MLP neurons of a small language model. Each row is named by its layer, matrix (down: output weights) and neuron, and shows model dimensions 128-255. Each number is 128 + 24 x the weight over its row's rms, rounded and kept within 0 to 255. Numbers have three digits each.
A block is one neuron, or neurons of one layer that tend to fire together. After each block is what it responds to, as a language model described it from the Wikipedia text at the highest values.

L10.down46:114115142139131132175115101114168118110103093107138153174096142103090079113125120109136172110143164122097111139088107116149112115114135148142166160142092145102108164141128168131100132150135144153125115110123145138158158155115151115113103145152151166104115112155090093134149142098172072121133129144104076118155085135140122148144092131130129134086067111071162123110130124110070103141176
L10.down256:108108125089120137151115150112183123098156100155158136128146127097156111159120124140100101126120137088082124151161147119146110188093113103102152175131138078100137110145164139123165131113124104114120109133144108128096143134130127129133119126153108144131121131151153144097164127126100168135116147128157157093089086118135129141145145099132168155122130120127155101124112138133139109127108
L10.down304:107161127191132118183080149130137128158124121134121126133095103119121158163163164115097143098155158111096155132097144139140198127154150122132169085110127123092139108126154167187122134146143135122086152097151107134108099122137149171111124127131110124105120116205111156181116146142133147145127153136117147135110123152132122114161141062123152125126099123071067095132126111100145163089163
L10.down425:150145134137121154095130120110151101113134123174158104125062120129100125134125116148106116155172106126111130143112095106138147145090112108129149105151088141115125157186119138154110133140094129138160141105109118159092077149158095181120092127166128140111123127142146141152151159113158153152113132180156127133126138147141144162124143084153125105056096172144129112136136135132126087099182
L10.down532:169139126140138109120105159132105117130177077101163123122127102105146136119084146183163109134113164135135035182144089111104187163116127139146117115092133129136153114136121142133091174109116145132116149133124096147133076115166135170122120139127137129072127116150142158190124123154136129109118117135104106119140088126152143116102131087154134110103087105148099075123162113130151160139127
L10.down672:144142168139116104083148184106136133149149166123140141194102150144161127098095130138086119114143164162122099133123116131117158098108075152120153133144116102103157112139111175141137134146130130134108145087170161115075090127175131128151108146113119140102112158121121118176092114143160152099107098102126097114085142130142106145146124074135130118120104108114112104124126103115123141093159
L10.down778:135090114124091132113143117114113126122151097117117070139129125099124149162134129128149120139161132115145112102095088124138158129179138146122148111088084132086171114089105134134170127161109082164088102112130115139161089127105115146170119187138135115158078143132160135160167176151176143135126154143088183146144079108118134115131146118111126112111143145118157100099086135163152148112117
L10.down1520:118125131120110135130129161131102103133143150098173147129090137119135154155086169148106126114129117155112108139136117120121168083091112115145147128116121121065152147191136155144106137145124081106115073092147132141119122160139098136145134159147122111069108157188116127147133135162151132138117096119102142129146131124193089128143141129145121132149114112087080123118129112102097121139114
Word pieces and internal punctuation partway through rare names, acronyms or codes, mostly in lists and tables: Grec|o, B.Sc|.|PA, Futurumshop.nl|–|Zannata.

L10.down158:106137142125152104147120116139127136128157098131149107087087110117195108115123070151130152122150098126119117115117162143154168121111145109135147096130132107129096102130130105144153104131107145098143137126108126095113092103100125193140136109111104097135111140115135117109107164114152142152179110097153094105120152125113125181176142108185187145171137126148138091120085147131139132111152
L10.down253:134132144140132091128137147143113160129101110135111144137129146141145128124100102157160124106164120139125100142149162111138108108137114164150056147081112100128069113148153120140121132148152144113122145143105162134155127116114117114145122090139133115149120122140147115159127103138109077154133121155152150164131117129094123112166158123100116107116158129087123120150144112104113164131160
L10.down300:131131110100145079126099162134139107143144102149122184110135116161144111176087148156096129112144132121109125083110142099103097130143152114149119172117118187102134173132088120118134073121114131106152114120124125095102144154129122122097190073098128132140125141103114135117098079119075099184117117087083147112158154113126125139132154148149166113099149141116114164132115140122142106109133
L10.down691:156142140119167151146135125141089108117113106114105123113131139162190114121110128160158124153135139101102138116121127127113151123140167114157131073116144094147134112133112095093152091166165122096106138125119110101068130112162133111121159119127131106143121145101120165115147126120111122157104118104147130096148177104117109114110106088123123127117176062099121151129125107106103164163159
L10.down915:158162102121144157136170149123140146117086112157148159107149101160120083134126158152104155101138077146169106104103154138146123130147125099128144114077146166130121119138132120136150112151116151110118133096140074136101129131101135073144182146135156115101131122149136101100129107084109141107097119125111110120143147127087123132141134145170137130145108101114115125111137123096112178159115
L10.down1164:133158133107140168098148157117154095091153099115123143123146131111099125121059121111113093160126064082164121116155118182141177131143148108150128113128134105156110094137141125147164148156109111122146150084121104108138129131123146116113119121086111121146140105154157117143090114099096117150112094151165127153140145110152095099149142162153150132140113099132092123115171138074117138130140
L10.down1498:146155099135122138135100125106105143106098125139104121141158165128146135127105140099129135172151113112142105118131147157114116188108127093093133106147099174161093119090159093126144096133114099135097124090138103121130128117103141138128120114132168156118104146105167138128147125141163101152094119131137131146130132139124137139148135188091048089117163102156115110104113129085153156137096
L10.down1509:147139146120154079148166175119179109126151132122113138149112106152144131132072096123149115096092129113128136115104134168111148087113143119161133145126132139109146059122127139102157162125126086108152097142165158086121095137140129076164176152119142118115119129137146142135154097138100126147101077148131108079151139147100155169144087096094116107160113101140132117117154144182121148106165
Final pieces of adjectives or modifiers right before a plural head noun, especially after quantifiers, e.g. several recre-ational facilities, mutually intellig-ible dialects, five home runs.

L3.down60:162128186102132117119107138118146145122127126109133153150168112119183140110119132132187142179177131138113171140106108165118119114143130165136168124115172119114168091116110110058117138130129092153094139122137100161149136171130135168133137126132185095143139099144115162125095143139135087098160118135142106119110172119106071098136167154120104090115101144151105165140126143121149155139120
L3.down544:140127130151167171123141145148135116145135108112162155123122126162111110117132134122141135156099102113143148123118116171142124114170097148130125154138136064134131107112111089114120138129108116155151121138140060083109144154145122106163163109117140098124138124182109118133122137122133176142125151148131159099100107141134124121144145105115151093156156106089120098133104114154132163172129
L3.down725:137160130178115108078174134082106134136103118113103110132141127161130087162154128123168117155140109158107129176105160125157141087182135160158132128134123108147095133136165071149156121110096109138098181134122103131126122124097125083150139115161143146135148160135138072130170134086157129135136108136150163104151138113112086099136116139150092143115117080127084123151120121098115109125137
L3.down996:148125156114159134085162098135157157170136110126105122113143111149172114141125158160155075150152117165124127063133138114128075135154122146109128113114104148135111123190089143103145129131162084077105181117104140100136120141128114152102146109146132103146158108142140146123149079134116144100167083090128127153138133116117088115134129102136141107162175123136123102123135114102121140150114
L3.down1004:139124123133106151131154139105143100165147150110121140112099125164132097094096170129140136158178106141115137105140171142085094120128158115157129148126113117108129099119139102127102141162113134161155126142135171126128107153149160126118088116120119153112183117136133100137109129139132137158122081124139098145104119131150101126131129116113148072108129182117120133140112126096129191128115
L3.down1069:105125165156130148096116094110147110136112120120112106084068127161122108134147132121124148114113137124116111108157173173150131084177155186105113130135138114135109105121153145116152130096129132121122168157129136106119164133124116104146121094151158141113143133178163157169146126160083134152116126117154120097103159137124160120173100121096115116164119133164136112160133156132123112142088
L3.down1189:160126079108101123115150152113124154097056132125118166137181080126123134103119145126124149153145101101149138116121165126138111117101130088131129163124098112155139136159142083094120133153126114190127153138102163158136090110118149100131126098159124133127111169097147105132126127136191124194177076152140141118166170134121085126120136112129131178109103102108114127138091137150121116099157
L3.down1490:115168143133143119094141073132131113154135125110137096132134144122131093153103134135116121119122152178151132081156141149100074159143111122167149131128121163086166143133127106130130126155159119049104149085097128144113117119117115149117126100123138121134131152129197118108175133172148118149125091140115119126112102139083115139118134113099106091078174123150157127144165145110107099152123
Adjectives just before a noun, mostly variety or quantity words like other, several, various, different, multiple, plus region or nationality ones like British, Southern.

L3.down22:116109122174120139108110133106106118133117128113065134154145099116097183162128106122117165137144120126143087151138163140127125128127169123112102151118125127136140150093147073098122146094128129126108138125129132092149114135113106118086111113137174093065118131092137088133132157116153126095136164106107121131131142150094079127116158132140115122175131171097141146105082137163123154179151
L3.down175:144110153080090138113120116121140122152146116138133132218080150151100160128153121113089097149130094108129069122125145127154115043174111139145122174123102120071105170138106139138125131131131103139122165093163131138096115176088137155144143097117146128096109103188127150147082124094104114122138143097117149131115131102161083075112136141128173120137142101176105123129115152107101147073135
L3.down215:153139152146153132130115109164142164121126130155096159124098107104114106135106120122093105147102151131118133098094124124144116146128144096124112127125112158162085157140128179140151148146119131119109161132176119162135102153114151120144133113136139094096114089135110144148134112076156128127105134120109071118123109123141157163126109099133093109132145139071117148154132101119118122133122
L3.down243:124118128118126106130106145118120175096122097104143104105112136162121122153125129107137151110059158149142132125146119129101127129145168159170128135122155118112118153124119128180139112155139142162139138099114127111112110094157091127112145167135118146068128138160112126104133133120122086154110124054116148104111133113141159133149118117078110110087158133099169116101132143111156182078145
L3.down304:117143144158149108145158128123127132147101134153129153169103138156144089153152132112189131116093104120111105110164088125124134129160150122125096134116116111127115148139134095071141116134161154122128117097150143157136120135124078144155135125187131111091182132129099154097164153101074096138131140089105147122106092120122133125121130134143100098111163141133081131094116100194121102113095
L3.down703:137124121101130117111150135102143081139078099105135137189113120157151119150151154142155104139124116134146136159160078089133106125130117192121153154129150085125131109119126149149150121101149184108128104133135148164120193118104097135103177138128148132139139110117121125119124113098082074094114127068078129104124111114127115075112135128156099124135097107122139105102121133110111136153127
L3.down973:118116153138099123089167119084135142127124124110164135137158173161163105092109184150142175132120128158111114138153141110104145115163114148123129115125139110100131113097084175146158125159137122123134162106097107184131139082154140148133105121129155130133122119119155155127126140106128123097091079181110124108151139132164184104186136112085138154132133145149164099131087122141152097111161
L3.down1095:182136128140119132063165115156136141118106087109084158159076115095110145139086131145166116106124115136132146095111139175140133150178124157138109154143161144155115139123122131105166135133103162123126150134126126118133108088119148160125082131135122111116135148169108109148149090070091115103107116163146098148120113134136121134107112135106074130117110119126110080149142125134141100169157
Line-initial tokens in infobox lists and tables (table-row pipes, dashes, field names like Postal, Crystal), plus mid-name words such as Association, Institute, States.

L11.down1190:148130143142128168100136126133113150140180150136125103119164142132054141144103136144121078130119114147142088146130105113130129104152123145127139143147089189104124109128075137149129148115138145153132143135147158180098141100093124151125128113151150133111141102096137099143095117147109159146138154150134128118146107105115103104070140179118110163189108127137122183100125127115125163115112
Final token of an adjective just before the noun it modifies, often a suffix piece like -ous, -less, -able (virtuous man, perilous mission, same plant).